MLP neurons of a small language model. Each row is named by its layer, matrix (up: input weights; down: output weights) and neuron, and shows model dimensions 256-383. Each number is 500 + 40 x the weight over its row's rms, rounded and kept within 0 to 999. Numbers have three digits each.
After each neuron's rows is what it responds to, as a language model described it from the Wikipedia text at the highest values.

L9.up1475:498535498443458480508483465436497465577531423558486432540497509518494543511526486406530489517495459519480535459556515502524490493458465549490417443501492446512481600431445501510545548533482459513515564501471474467509554482499493547495469517473489463507521532442477575439473546480506460548499497542494541486468495539538483445517513451515522502508468419457467507526477517513553484486516
L9.down1475:535447489570537546514495532595466536462474572487475540486435518500484476529477489566473507487512531511505482502507435497441526498492503457469564566485491534501506494576585474469494474489520559450482411432555515508487492480448522449517511481472480607464499453530530459537559475523471514481519522489519463502512511495450491564529495528513474491490536591637518520470529480483458475499492
Description: Mid-word name fragments

L4.up1486:496536478430490506484590463401507474615508474497504506504474448464449533482473462481438433582500499482467583484512535520445511473449486461520481455474525499534515426480514554465461526490553510491549537449533451588467508514490499538462419540502554526525529531529494505533466557520473470562545548528523487496504528532483467504470494525505440498512487454512493529541442491524493462492494
L4.down1486:455483516496475486521554401546515416485488468537379507501545541514535496478492513486434476376535532521475496494483458468486512538553465531433552490473504465481464512532420483516524544395463517498515508473491548548488478496495514470529488526452540458372489534509562492535490511479489508493542518510573549553489494454542456464482516549478553514449526511568493507420415502529520493462453
Description: Name parts in tables

L5.up686:442520452395554520470515455477498504598507490521525554463461495504516511547445443485511466523575476484520544501527539482501474427533504516501517487514522499541530521450503476483542538495432479467500448432523498456498465447503517488433558537493461550576485486487514560551506584555490445509536539508499502526530533495516439368492516509538545506539517521478422446590489534522518564542554
L5.down686:533473533519434492499512411427514437462501514455474481540502514521495462573518456489521518514505491509481488434480500576535588435458496442501527521468527456504572537475542483517484521514571457468512537474446483459505471445518481513578532493496445537557584429384521401527512538519460572490475459485480530528519574488524519532535456517532450508538520501575477543516514491462508449528567
Description: Mid-name subword fragments

L5.up1127:505444521440509450494486456414488486484494532456566478501504498495481492490517493511468546507486474486606521492533541447525507498493477449494513519478490458496503467471532497530501560541679474477504511459473492405553506455528470539535460453501485504535552523430536417541502508493464458488506476476536481532499517498556515408575435523493496542504596512495552525423509499498479531462472
L5.down1127:517445531429494450576485507493492500535573457484523459501544424480520484459542518526432486469462479470503548518463516536510510518416514468473518516477486447484417534481527487489438552604542524415494480447482523450532480509529513546544458462515499488504510562460516469538490578546508441430479484466495469518527519470535536474504461457508551500425569507497524497509507464511505519507480
Description: Table header delimiters

L9.up1320:501500533451508428468527508485516477491461473459565476457473503456552544501409538428444498562490485512451503476525513475609496490447496470455499499563508518560477589571465500446515521525524463473469465491519496500445459446469502482542487507477493569502582496448511500518538525469408491469558484470529500507565553511555566497576491494479546492528466481577530413541492503444491518517554
L9.down1320:542484496535543523508520484498480484530442551525502534510491491473515405473481484472463524524574508550505459505500493537473514506476521586493533557518483459511523534485553488525454471529500523446545510465512513482461465525491461489516513566513499456480487521509549420428492548466483475477355491504565561471486501563494491511520517456439469538510461480477465470536553510544568604511482
Description: Table headers, mid-word pieces

L9.up1295:549498509444560462419514518479497440578451488476535467471498480479498509476482468503482447545508453493480531521541523465476504471493532522492445502513527475448464542497479503461494515482503491462551508463499500472491490509473515521393511501517473543551511498510600492461484556498526431494492522504436495501531527455514484495524497498480453426476486512559485429557518479493431547441486
L9.down1295:441518445494474521483521478476541538505518506510484534521479566522498505479451532511433474439502427410501531476575473482441464559539539515511519508544466463510442454493505532572505554474564553490474488543502457516511502490581520500459475428505566473526536537540479482525511434514484490470588540567524483494494517549429479562548465601518545506433531565478546512529492487502488463469475
Description: Post-auxiliary and table tokens

L4.up573:499510611482575515467494520407446433444487564457571461503504509565532478548505463508578469525509471479536494499481530466507497502423469484574539480581460476557500496580557501499474510451470518499493511520485402506546517518461479540515449521524521480524460517472496460436475499479498422452394538520543425435531509495522472501539440534518560425495444457550501511463484519497481585422468
L4.down573:521411453504484541513506492546542511570484536513398526479565469499467499526483520455504500507497519479440530470483518471511509502513497560495560494515504565407500464517565535462426450479494569455526535515600446561443520479486542471503536521533577522478531523583518521499567599497415557563514555512467513559525516491519499413576566491540523519513478504456492401519573478516505415547479
Description: Section and row starters

L5.up683:512487501441558437495435489441522437509490505469539416496483537502548507442507481460496507557530460490503481526521493466494540507501515458505506503531537452457506541550505489487534505596481514511483450454504509469509523500502492523490457488517474492491549513441497515502503483506399518447429528477465510499575543489538555487582483494538505508520499409520500489537489489458484474504542
L5.down683:523431472428567466453541411509524480476515552474478428513533506513540495492469515481533452572542452492439549591426561539542484545548468530477577522516507416421513419418479451500542572529534465458497490520489456550569607489575441487466442500522493481518523481554457482453477490488483542510462556499515504497515466526476554471503477490478491493501535480453476469429504488446483494516518
Description: Table header endings

L4.up1326:506479560482492502489482542477471445490520483474595481494505548532404503489542560462576513510487480517542506518491540506561506506520542460434490503468539528485522500478385530531530548563572552522557478417470475523487514465529474491487554501477448468551565558382402504467521551471546530419512536488496516518470547500451538481471489519481560561506583472514516448509506495531502515502515
L4.down1326:495490506402514500488557471517484484529508489525481542456451497497402529511525528476530446538516535439487494413464421453523527478369476483486505537497550572522502477532479476454540466490484514453468541392559473565467405475532562537505460491519598518494468492482572621508501557497397467487500501506549462501555435511476474471551476511513537529519538445526543516493479456556559524533436
Description: Mid-word continuation pieces